config = dict(
    num_key_value_heads=4,
    norm='layernorm',
    init_std_down=0.00375,
    train_tokens=684200000,
    max_steps=10441,
)
MLP neurons of a small language model. Each row is named by its layer, matrix (up: input weights) and neuron, and shows model dimensions 256-383. Each number is 128 + 24 x the weight over its row's rms, rounded and kept within 0 to 255.
A block is one neuron, or neurons of one layer that tend to fire together. After each block is what it responds to, as a language model described it from the Wikipedia text at the highest values.

L3.up116 [120 106 117 123 134 146  92 120 145 142 151 150 147  62 117 108 118 144 125 143  68 151 141  86 110 167  76  91 152 121 133 103 140 126  86 128 116 156  85 127 131 161 117  99 130 115 153 141 144 101 107  95 151 129 139  89 119 150 120 109  83 102 157 126 141  98 115 110 155 111 129 169 118 134 124 115 122 139  98 104 100  91 137 127 127 186 129 121 120 172 138  56 160 160 152 134 155 120 138 128 130 111 115 102 114 146 149 146 131 126 114 110 128 144 165 142 145 132 106 133 122 140 136 139 142 165 127 117]
L3.up1334 [ 97  85 179 162 153 120 129 108 135 144 142 151 138  95 105 106  97 164 115 133 109 125  79 127 142 153 118 131 144  88 145 127  85 108 124 108  94 148  96 116 158 135 105 147 114 137 138 157 125 123 120 119 128 121  85 182  81 189  93 122 116 138 149 126 102  99 151 105 149 117 123 154 106 135 140 132 137 102 121 132 111 134 133 139 126 109 133 108 121 120 144 109 129 120 166 135 147 159 178 167  85 105  94  77 108 139 117  87 112 105 153 107 157 125 109 153 110 130  42 150 108 133 138 101 143 142 109 100]
Description: Word-internal subword pieces in the middle of split words, e.g. ten in intention/extended, fer in Conference, ur in Insurance.

L3.up365 [117 135 166 167 140 128 164 158 130 144 195 161  77 125 114 151 123 140 127 133 103 158 156 137 146 155 121 126 132 173 104 108 143 130 109 139 148 119 124 127 123 153 118 149 131 150 153 113 135 145 146 113 135 156 149 101 103 129 138 150  98 103 126  89 136  88  98 143 122 116 126 122 176  91 192 132 133 139 153 106 111 121 138 121 109 133  76 119 132 113 152 115 125 118 122 171 169  93 145 126  90  84 113 124 101 125 185 118 119 124 136  75 134  77 147 115 133 124 121 123  70 114 171 122  80 104 128 127]
L3.up623 [143 147 144 154 152 129 138 151 151 133 142 126 116 109 138 136 152 147 125 164 147 161 111 146 110 189 115 138 114 154 101 138 170 146 145 105 102 124 114 109 147 139 115 164 115 124 114 130 167 124 152 115 149 178 127 125 121 141  83 147 124 106  97 111 164 106  95 144 141 104 136 128 162  83 127 118 136 133 128 117  89  92 137 130  86 136 103 164 134 125 142 104 143 103 143 178 148  89 163 128 124 133 134 132 110 124 169  91 129 134 129  85 155 103 109 139 142 148 145 129 108 141 158 156 104 105 142 146]
Description: Word pieces and connecting words inside proper names of organizations, commissions and titles, e.g. Com-mission, Instit-ute, National, of, General.

L4.up185 [106  99 142 101 139 108 123 168 119 149 145 148 138 130 119 109 118 151 136 128  66 157 109 125 142 131 168 162 101 116 128 121 156 132 158 143  78 100 132 137 140 115 105 144 104 152 142 147 124 126 138 114 169 192 158 142 143 142  82 112 119 135 120 112 133 116 101 133 114  88 152 110 143  90 167 111 127 117 166  98 139 131 134 109 115 103 108 109 122 154 120 106 131 141 135 156 126 126 133 135 125 133 124 107  90 144 135  90  93 127 129  79 123  82 163 140 157 173 140 112  91 143  81 138  91  92 172 144]
L4.up534 [143 162 137 140 176 114 165 144 128  87 111 106  76 113 136  76 122 129  80  57 177 142 131 131 126 114 113 153 106 199  80 169 114 122 131 115 109 140 121 134 117 192 143 133 143 149 141 111 147 135 156 184 120  56 143 117 130 124  89 128 138 155 131 146 148 135 122 165 118 143 133  90 108 104 127 111  98 167 131 100 110 113 119 114 110  97 128 137  93 156 108  92 126 126 158 143 134 142 109 122 128 162 111 113 162 164 130 135 129 133 138 130 132 165 102  96 141 136 136 179 117 108 136 119 119 106 141 155]
L4.up778 [120  98 158 138 127 103  89 139 151 151 143 169 103 173 150 113 170 168 136 107  97 150 172  71 117 159 132 136 168 162 129 140 146 104 165 132 140 106 135 121 101 146 125 146 123 119 137 128 107 124 173 165 155 108 122 149 141 158 121  93 117 135 120 120 126 103  89 144 147 137 152 129 157 104 135 111 119 108 159 106 100 100 111 127 109 147  95 151 150 121 113  92 122 129 175 140 115 149 126 125 127 108 147 140 105 160 171 143 104 143 125 101 161 137 153 126 140 154 135 112 109 117 121 144 121  86 168 144]
L4.up1091 [161 176 128 157 154 151 117 178 153 160 167 119 103 119  97 106 125 168  94 132  82 153 167 116  83 106 150 146 126 127 107 128 163 112 141 151  88 117 142 152 147 142 151 145 131 153 100 125 165 104 187  85 171 119 138 140 135 128 116 144 132 152 114 125 143 110 120 144 115 159 150 127 134 119 142 124 125 112 135 103 130 129  86 132 110  71  88 150 115 144 143  84 152  94 125 132 102  74 123  89 117 115 171 137 123 146 151  93 117 119 136 166 141 126 146  93 148 164 152 102 128  85 138 139 115 125  97 134]
Description: Late or final subword pieces inside foreign proper names (Indian, Slavic, Turkish, Arabic), e.g. Karunanid-hi, Vakıfban-k, Tukhach-ev-sky, mostly in lists and cast credits.

L7.up59 [130 123 132 131 108 139 117 160 142 162 156 118 131 119 144 105 127 106 115 162  85  79 122 149 154 100 123 142 169 168  75 161 148 148 151 121 107 119 129 104 138 150 151 134 139  85 127 116 125 118 109 133 145 114 118 139 136 153 119 192 136 121 107 133 157 110 114 102 110 154 132 118 110 129 109 107 129 135 148  62 134 126 102 120 135 171  93 162 150 129 125 130 110 157 145 112 118 152  98  95 127 159 121 109 133  99 159 121 143 120 123 125 106 161 121 147 118 182 136 111 116 121 101 154 140 110 152 144]
L7.up653 [144 134 120 127 127 124  92 146 183 170 134 121 115 124 114 163 144 124 153 132 121 155 168 135 120 130  95 128 161 135  57 151 117 142 116 159 152 117 102 171 110 160 123 143 100 119 143 129 149 129 126  74 120 136 134 117  97 151 120 173 154 124 160 164 197  93 148 167 117 116 123 160 114  98  91 102 159 124 112 109 107 126 124 154  71 134 112 150 116 116 137 105  91 211 142 145 127 140  95 135 123 139  86 120 154 138 148 113 152 125 128 131 147 138 162 179 108 116 134 135 134 107 128 102 115 124 101 117]
L7.up919 [136  83 115 128 110  77 124 113 155 146  87 122 129 129 104 112 125 153 131 129 106 114  85 113 106 129  89 111 183 147  91 162 129 137  82 169 150 146 150 163  87 124 124 109 112 102 113 111 119 139  92 130 112 156  76  91 121 148 106 182 137 170 133 110 118 105 104 153 141  98 122 125 115 114 165 147 155  98 110 144  90  95 126 118  72 140 163 122 144  97  76 148 127 155 105 103 135 144 138  91  96 144 108 113 127 135 168 109 129  93 146 113 120 149 127 155  91 155 108 125 115 122 143 104 124 113 115 133]
L7.up928 [102 149 133 114 162 136 118 122 186 136 200 152 136 140 127 119 148 144 136 116 114 148 145 150 146 100 126 124 113 101 113 142 112 162 107 116 132 130 151 182 157 118 164  66 127 110 144 130 131 146 116  81 123 153 141  78  98  94 154 170 135 172 136 128 178 105  98 153 138 137 143 150 129 123 154 146 134 115 108 116  92 116 162 126 101 188 138 154 139 118 143 132 145 152 160 122 156 100 102 150  98 118 111 121 122 121 119 114 116  93 121  91 110  76 114 153 108 125 145 117  96 110 152  85  81 166 167 157]
L7.up1121 [ 99 135 111 152  94  86  92 100  98  70 138 155 129 129 134 124 110 135 108 145 152  85 192 119 142 130 132 156 162 119 156 115 160 112 112 115 140  98 136 147 104 105 172 139 175 153 131 104 149 114 145  98 146 158 147 128 139 124  89 107 110 142 104  87 136 124 119  95 148 141 119 110 103 134 185 107 170 120 109 121 130 118 128 146 107 142  96 153 122 157 119 126 157 152 210 167 110 138 109 159 144 180 106  89 136 151 173 162  96 136 139 110 149 134 114 125 152 150  79 129 131 112 180 110 119 104 133 134]
L7.up1467 [129 135 143 146 103 147 113 103 131 161 143 108 111  87  97 157 118 132 122 136 129 110 132 126 109 161 117 160 145 122  93 159 105 159  90 140 123 145 104 107 106 136 109 165 144 122 117 123 128 141 136  68 150 117  94 139 117 198 111 155 138 131 154 163 113  99 147 153 124 177 133 111 136 131 146  83 188 128  96  74 123  96 160 173 115 120 124 143  86 170 121  91 103 120 150 127 120 154 114 110 146 102 139 118 141 118 147  77 100 111 155 106 140 130 142 180  96 153 128  86 102  77 163 139 137 143 114 128]
L7.up1504 [103 111 160 177  95 135 114 127 147 146 124 127 131 107 136 126 127 128 118 206  89 118 152 113 138 114 121 117 173 131 125 126  96 145 162 139 102 129 125 149  97 142 108 124 110 172 162 100  99 128 150  77 100 127 107 133 110 135 140 131  96 120 136 115 157  80 105 113  77 124 146 128  93 136 138 148 132  97  76 107 139 102  96 159 128 120 117 145 141  89 115 149 136 163 112 143 128 142 115 120  81 150 139 100 114 163 116 125  64 146 138 102 178 103 110 135 112 129  98  84 120 115 111 143 115 150 109 149]
L7.up1525 [117 130 136 138 118 112 140 149 165 137 142 118 148  83 133 165 189 111 142 140 113 101  93 188 127 169 152 108 148 124 120 147 118 134  98 119 125 118 106 151  98 142 125 137 133 116 173 112 129 134 105 112  76 100 135 119 135 121 133 133 121 139 136  93 167 140 161  89 134 147 123 147 153 128 136  88 118 101  87 126 134 107 161  92 100 153 122 131 152 133 115 171 140 159 111 136  99 133 168 121 115 103 123  95 142 118 126 115 100  97 127 115 162  92 144 126 110 160 140  85 136 137  96 144  76 156 107 145]
Description: Ordinal words or suffixes (the second, fif-th, Four-th) and subword pieces that continue a split word (commer-ci-al, inf-lu-ences, pre-served, affili-ation).

L4.up49 [125 157 125 133 110 109 127 115 151  82 141 117 136 149 121 114 167 167 136 135  90 151 127 110  93 141  43 137 130 166  96 140 175 110 148 176 108 124 117 134 160 123 153 103 133 140 160 133 144  96 101 131 134 132 141 137 180 115 123 109  98 112 126 130 134 106  85 114  84  96 136 141 139 133 109 140  74 122 151 109  69 128 118 145 122 110  73 134 159 149 111 104 158 142 125 148 127 123  82 115 126 126 169 137 105 158 133 138 129 146 120 157 101 167 113  90 132 137 117 124 106 138 160 152 130 105 132 138]
L4.up499 [152 130 118 172 132 156 120 120 172 148 147 112 151 164 118 133 183 181 131 108 112 169 109  89 107 158 114 132 118 175  81 176 153 107 110 163 123 137 113 136 114 174 102 157 134 154 141 122 121 117 125 113  95 128  94 133 123 185 117 109 117  82  99 126 109  98 131 147 108 112 136 127 133 108 128 136 118 114 130 124 116 148 145 121  81 142 131 125 154  93  59 100 146 119 132 149 151 101 148 149 120 158 131 104 125 138 149 125  86 131 104 120 143 117  81 135 121 138 109 116  90 141 135  92 106 156 145 172]
L4.up1029 [134 110 128  94 127 123 132 162 141 110 115 114 118 188 150 120 154 149 118  52 100 120 137  68 107 136  99  99 172 163 101 182 139 130 145 141  80 132 170 150 125 158 123 111 111 106 141  77 133 117 142 116 107 158 101 110 140 167 116 127 133 134 101 120 163 114  81 152  82 118 145 101 188 173 137 137 119  86 140 102 105 144 141 125  90 140 130 119 140 102  94 116 115 104 119 141  97  91 114 112 129 157 141 122 117 166 172 120 149 117 129 153  99 166 116  96  89 137 137 132  99 107 149 100 135  98 144 189]
L4.up1518 [117 119 139 168 126 124 136 159 128 208 142 152  81 146 127 119 194 150 114  95 119 147  94 131 110 125 144 124 142 180 124 170 111 106 106 107 124  98 125 160 147  98 172  88  95 120 165 145 120 123 126 110 113  92  97 136 157 173  57 103  94  96 122 142 118 113 107 112 116  96 130 116 120 144 142 121  96 123 132  89 164 154 140 136  30  91 111  73 130 107 115 152 124 140 140 167 128  99 133 146 110 141 147 112 119 146 160  71 127 119 117 125 148 122 119 118 146 134 149 147 119 132 127 119  79 115 144 168]
Description: Final word-piece suffixes that finish a split adjective or similar word, such as -ical, -al, -ious, -ative, in statistical, typical, mysterious, legislative.

L7.up194 [125  89  99 116 131 107 108 136 157 142 150 168  98 148 119 103 160 128 135 145 142 134 137 138 139 149 133 133 122 143 109 137 100  93 147 126 114 115 124  94 162 153 127 144 107 141  82 114 118 159 144 121  99 148  91 142 147 121 133 161  78 145 104  76 149 116 144 141 128  94 161 114 140 112 148 101 124  82 156  83 126  76 119 149 131  99 122 125 138 134 101 127 107 145 150 156 120 159 110 131 128  74 157 120 100 165 156 113 122  99 107 144 154 114 120 172 142 148 131  96  91 109 133 145  94  99 131 167]
L7.up365 [121 128 126 131 139  91 136 125 106 112 134 163 119 110  74 108 148 157 129 120 135 154 117 128 126 148 128 113 140  97 132 167 134 108 121 122 135 154 155 125 108 132 136  87 139 142  78 104 172 146 119 150  82 106 126 184 107 108 149 131  93 152 116 112 134 119 171 155 140 126 124 101 139 115 138  96 129 140 116 131 140  96 129 122 126 125 142 111 100 128 127  95  78 114 132 126 148 130 136 145 151 115  91 157  99 115 123 120 125 111 139 122 137 144  98 122 176 131 141 115 140 161 112 108  92  81 145 155]
L7.up536 [ 92 113 100 115 108 119 164 135 133 137 147 166 122  27  56 139 126 130 133 130 104 118  98 139  70  94 115 164 111 129  84 130 116 155 126 122  41 128 127 103 125 138  71 101 144 138 151 135 116 119 151 111 121 116 149 127 131 141 122 154  86 111 106 125 164 125 112 116 129 151 135  98 151 143  97  99 165 125 125 107 131  88 121 128 122 128 132 152 135 191 142 119 128 128 155 150  97 129 137 130 141 118 110 133 134 165 147 146 148 138 156 150 130 165 118 121 151 125 133 120 130 135 116 154 125  95  85 153]
L7.up633 [136 115 119 157  82 105 157 142 109 143 119 148  70 122 103 105 146 117 126 115 123 136 146 123 139 155 118 154 170  93 130 169 107 131 114  90 118 139 179 145 127 140 177 129 121 153 104 130 121 103 125 143 124 139 139 147 132 115 116 102 101 166 124  97 140 126 171 132 140 118 125 119 160 109 144 178 126 126  97 119 107 103 132 148 116  89 113  95  85 152 117 193  99 153 125 110 157 132 139 148 133 162 107 122 105 150 146 115 132  68 132 108 161 133 119 128 141 139 138 130 136 118 109  86  71 135 163 183]
L7.up1238 [125 106 162 100 134 115 125 109 113 114 134 154 122 169 124 104 159 128 109 130  57  95 130  96 150  97 126 117 115 174 137 122 100 104 135 158 124 135 117 133 178 105 138 115 126 109 197  79 115 123 130 148 138 177  75 134 122 113 124  97 126  92 146 129 170 125  87 136 106 111 202 131 143 121 139 171 112  95 119 122 121 153  76 136 125  88 110  98 128 128 134 194 138 111 137 107 144  90 110 125 111 147 117 139 143 120 124 163 131 114 154 111 165 137 138 139 133 112 136 121 129  89 156 148 105 157 157 144]
L7.up1318 [121 147  82 128 135 124 111 151 190 102 129 118 107 138 142  90 140 129 139 106 126 137 126 125 133 138  88 105 126 171 100 114  90  64 155  92 145 120 133 118 212 124 141 152 131 142 114  89 109 121 105 114 145 149 121 121 151 115 167 107  45 139 118 132 163 133  79 127 116  89 151 102 152 133 106  79 125 129 176 102 149 119 101 114 138 106  59 111 154 163 116 117  97 177 127 157 128 160  99  94 120 113 165 118 117 143 152 123 129 119 112 128 146 103 129 137 117 142  99  98 121 125 103 147  67  87 135 132]
L7.up1426 [112  99 138 128 119 151 148 144 134  62 168 102 126 156  86 115 155 158 149  65 115 123  89 117 131 147 130 171 128 163 129 128 149 121 112 113 126 130 129 114 125 104  96 125 150 154 103  94 121 111  93 127 121 103 133 186 117 155 137 121  55 143 126 154 148 134 171 130 113 110 152 107 185 147 128  80 128 138 123  90 126  83 133 181 118 163 100  99  99 160 133 108 108 145 143 154 134  85 105 148 118 123 162 100 127 203 133 158 138 110 129 153  94 107  76 135 123 138 152  82 129 105 109 115  91 103 144 153]
L7.up1436 [149 129 140 152 115 125 103 141 125 123 130 175 157 167 136  93 165 120 120 114  96 145  97 113 101  65 153 126 119 130 140 201  92 135 114 104 148 148 161 128 121 128 118 141 121  74 128 105 101 120 115 167 149 153  96 117 138  88 147  83  94 115 102 104 142 103 117 157 131 128 139 122 132 124 148 108 107 141 133 116 149  71 127 130 121  80 137 110 144 131 136 113  95 126 125 143 111  76 131 108 106 121  97 147 115 123 129 109 149 104 137 129 112 153 125 144 108  83 109 133 102 103 139 117 116 109 142 192]
Description: The last word-piece that finishes a proper name already split into pieces, mostly surnames or places, e.g. Adam-s, Rodrígue-z, Janei-ro.

L7.up314 [117 113 156 119 129 123 125 130 131 138 123 176 114 131  77 126 134 116 101 118 102 132 102 143 122 137 138  77 128 135 163 175 125 164  88 141 133 121 159 122 166 159 118 159 109 112 121 131 106 133 123 108 114 153 146 139 136 134 134 121 101  99 111 116 144  95  61 152 126  99 113  91 110  83 167  70 116 100 147 116 125 124 140 138 107  62 110 155 154 137 149  95 110 133 133 141 131  98 111 151 110 159 113 132 118 149 153 102 116 118 112 111 179 106  98 165 115 141  57 111 104 112 105 135  81 144 115 155]
L7.up394 [116 160 101 137 117 111 163 126 121 136 143 152 145 178 118  96  96 119 120 148 146 116 120 128 127 145 120 121 131  94 150  98 152 146 137 121 170 115 108 123 139 125 161 155 124 143 129 133 107 127 126  92 121 136 130 116  98  84 160 146 119 135 114 112 154 139  97 141 116 140 142 173 171 123 101 130 113  97 168 129 123 106 132 126 143 166 100 118 161 124 100  86 107 136 148 159 119  95 112  82 114 124 159 138 130 127 153 116 133 126 126 146 108  96  89 167 146 137 132  98 111 111 124 170  69 126 179 129]
L7.up467 [131 127 153 132  89 128 168 143 148  84 160 125  96 106 124 154 191 175 132 129 116 148 108 101 102  78 152 126  91 195 126 107 108 148 119 104 143  96 132 124 148 143 113 130 141 158 113  61 106 123 140 147 125 120 132 129 138 134 119 110  79 157  93 165 162 123 115 148  97 151 163  94 128 120 128  83 100 108 177 134 130 102 134 116 143 134 156  80 125 149 112 159 165 140 127 158 143 107 112 145 103 137 164 123 147 131 110 172 119 126 119 131 104  88 120 119  88 160 108 121 114 130 107 149 119 120 154 118]
L7.up514 [130 146 139 173 133 135 158 139 145 118 146  93  83 110 139 140 154 153 137 158  85 150  83 120 116 144  75 137 127 135 108 120 131 149 106 136 146 152 132  90 169 149 124 144 147 127 151 120  96 103 142  97 132 133 128 151 135 109  81 130 125 132 104 135 119 116 111 127 109 107 118  94 118  86 190 126 128 113 148 133 101  85  98 128 124 129  86 141 169 160 120 120 142 127 106 143 115 134 183 130 117 148 124 108 122 155 160 101 134 115 135 123 140 125 103 134  90 176 145 115  52 121 137 110  90 151 141 143]
L7.up993 [134 149 178 109 112 160  82  78 118 125 137  93 118 106 139 159 134 125  99 151 155 143 130 102 146  89  86 132 115 131  94 100 108 121 132 128 149 129 108  90 120 131 146 121 160 144 135 112 138  97 132 119 122 110 100 123 146 186 106 149 104 108  75 135 117 110 151 172  80  84 130 128 134 127 145 111 147 143 147 120 118 125 177 134 138 139 120 107 126 140 125  79 172 123 106 112 152 132 152 136 145 115 124 122 115 147 132 148 100 153 154 131 103 113  88  99 150 158 126  99 107 114 134 155 120 104 129 131]
L7.up1090 [144 124 175 133 107 136 114 110 115  99 116 125 155  91 102 147 127 135 125 154 101 148  76 158 131 144 132 129 168 131 100 142 113  94 121 152 126 114 130 134 147 104  77 146 122 150 132 109 113 137 116 129 131 158 141 143 101 167 135 135 107 112 104 135 142 127 119 119 102 128 135 137 119 132 158 114 147 145 171 119 116 114 161 144 117  85  84 102 122 188 139 144  94 140 153 153 148 179 118 124 129 103 115 118 127 129  72 146 123 125 118 124  95  75  91 169 124 163  97 122 114 129 150 128 106 124 115 129]
L7.up1277 [123 111 111 183 127 147 124 134 182 108 152 104 127 111 150 112 129 132 128 131 101 118  98 154 103 175  98 108 125 180 129 148 131 127 140 119 163 174 102 129 106 128  96 126 142 122 165 117 115 122 119 100  87 105 166 141  98 195 108 117 123 106 126 115  93 113  90 113  74  93 141 130 110 122 145 143 114 127 166 117 167  99  84 150  85  93 110 119 150  96  76  75 139 127 139 131 135 129 118 109 101 142 129  81 121 133 116 120 135 134 137 102 117 161 111 131 111 125  80 136  86  83 159 135 120 137 129 165]
L7.up1450 [136 151 119 123 116 130 142 137 181 116 133 153 170  84 135 109 149 113 126 110 119 126 158 119 118 159 113 121 161 164 115 184 106  96 101  78 130 136 119 159 117 109 140 141 163 132 110 136 119 123 132 123  93 128 179 107 142 171 134 129 107 161 120 104 159 107 111 129  57 134 156 108 129 118 156 119 131 136 133 104 104 145 133 168 133 130 105 132 146 157 113 130 134 111 148 147 160 148 156 101 127 103 155 106 164 133 138 105  94 118 120 127 117 113 148 148 154 158 131 143  82 109 115 119  40 110 174 145]
Description: Final suffix pieces that complete a multi-token English word, such as -ant, -al, -er, -ent, in consultant, hospital, permanent, soccer.

L4.up314 [ 97 123 182 137 141  86 134  73 113  87 105 166 137 132  85 150 115 106 108 109  95 182 114 135 105 137 112 143 114 127 117 142 140 134 133 118  94 123  97 149 141 118 104 130 108 126 129 169  95 116 109 134 135 174 156 208 119 136  97 121 144  94 167  68 108 116  94 145 149 169 151 148  98 141 164 146 142 126 112  99 130  56 148 133 107 136 128 137 111 133 115 117 100 135 120 135 142 144 117 100 119  54 130 134  93 121 140 166 147  91 124 172 123 133 153 130  95 123  92 156  94 123 118 117 146 136 151 169]
L4.up926 [ 98  60 158 150 154  71 139 119 160 141 148 144  92 115  56 145  93 155 122 173 157 156 157 104  81 132 106 127 143 114 147 153  86 144 115 151  99 100 111 115 115 114 134 120 142 101 148 127 118 127  96 140 151 156 139 149 105 147 116 115 170 146 154 118 122 103 133 131 141 153 155 169 138  98 132 177 186 113 112 148 104 116 152 139 131 183 142 144 137 133 140 108 142 113 182 109 180 127 115 107 121  98 103 125 137  83 136 115 150 128 113 122 146 142 134 159  89 166  87  97 124 140 140 126 136 167 120 124]
L4.up1059 [ 83  73 165 150 139 151 180 151 125 117 147 121 121 144 103 132 153 147  90 135 127 129 152 162 134 156 146 125 156 121  89 144 122 116 179 132 116 132 133 122 127 158 109 150 120 121 118 110 164 106 117 116 164 109 113 117  75 135 102  97  71 161 127 128 150 103  93 129  95 140 123 136 162  82 166 135  99  93 101 126 108 110 126 137 102 117 120  95 128 161 135 144 143 101 142 114 164 146 131 124  99 132 155  98 138  96 162 122  92 100 135 112 157  93 139 112 167 182 137 130 105  66 126 134 123 119 146 147]
L4.up1291 [126 112 142 105 100  97 132 125 151 128 167 140 121 134  82 173 191 128  94 143 133 129 163 142 155 111 117 111 130 124 146 151 144 125  96 114 121 121  99 104  85 158 133  79  83  97 159 125 102 111 127 102  91 110 106 120 143 163 117 119 167 132 153 169 169  92 137 105 126 126 138 112 142 140 126 112 131 178 132 140 147  97 129 135 122 155 153 109 152 100 101 133 113 148 126 149 124 107 127 101 149 108 124 118 151 141 145 157 149 124 153 130 107 137 107 158 109 149 135 100 133 172 100 109 119 185 137 118]
Description: Short middle fragments of common words split oddly after a prefix-like piece, such as re-ta-ined, re-lo-cated, pre-mi-ered, de-pi-cts.

L3.up152 [113 122 117 109 112 124  86 128 152 149 119 138 123 125 103 133 175 160 156 157 125 170 130 114 104 128 132 142 117 107 109 159 131 152 157 134 110 172 100 123 162 112 103 124 136 151 127 100  91 114 111 139 151 120 149 139 131 117 167 158  99 116 109 127 121 120  65 138 136 116 126 143 164  84 115 124 115 172 181 110 162 112 120 102 144 132 106 120  89 162 159 112 140 104 149 129 119 136 134  61 126  99  90 128 124 140 155 110 104 105 132 105 132 115 166 103  89 140 121 147 135 129 116 160  98 112 128 156]
L3.up993 [107 110  92 118 116  85 141 139  90 135 140 190 148 143 151  79 187 155 115 100  92  89 148 142 107 135 157  93 130 108 137 125 128 124 150 131 126  88 157 157 124 114 141  89 103 116 188 108 134 106 109 154 135 104 132 122 143 124 157 117 136 137 145 116 133 113  96 115  94 114 137 149 179 100 132 104 156 143 155 131 127 147 119 117 137 160 132 115 110 152 111 138  92 169 137 130 118 138 125  71 137 122 116 130 123 130 145 103 145 134 140 169 139 155 170 156 133 144 152 126 118 151  89 192 129 108 164 166]
Description: Word-final pieces that complete multi-token personal or place names, often in lists and tables, such as -ton, -ley, -land (Johnston, Berkeley, Newfoundland).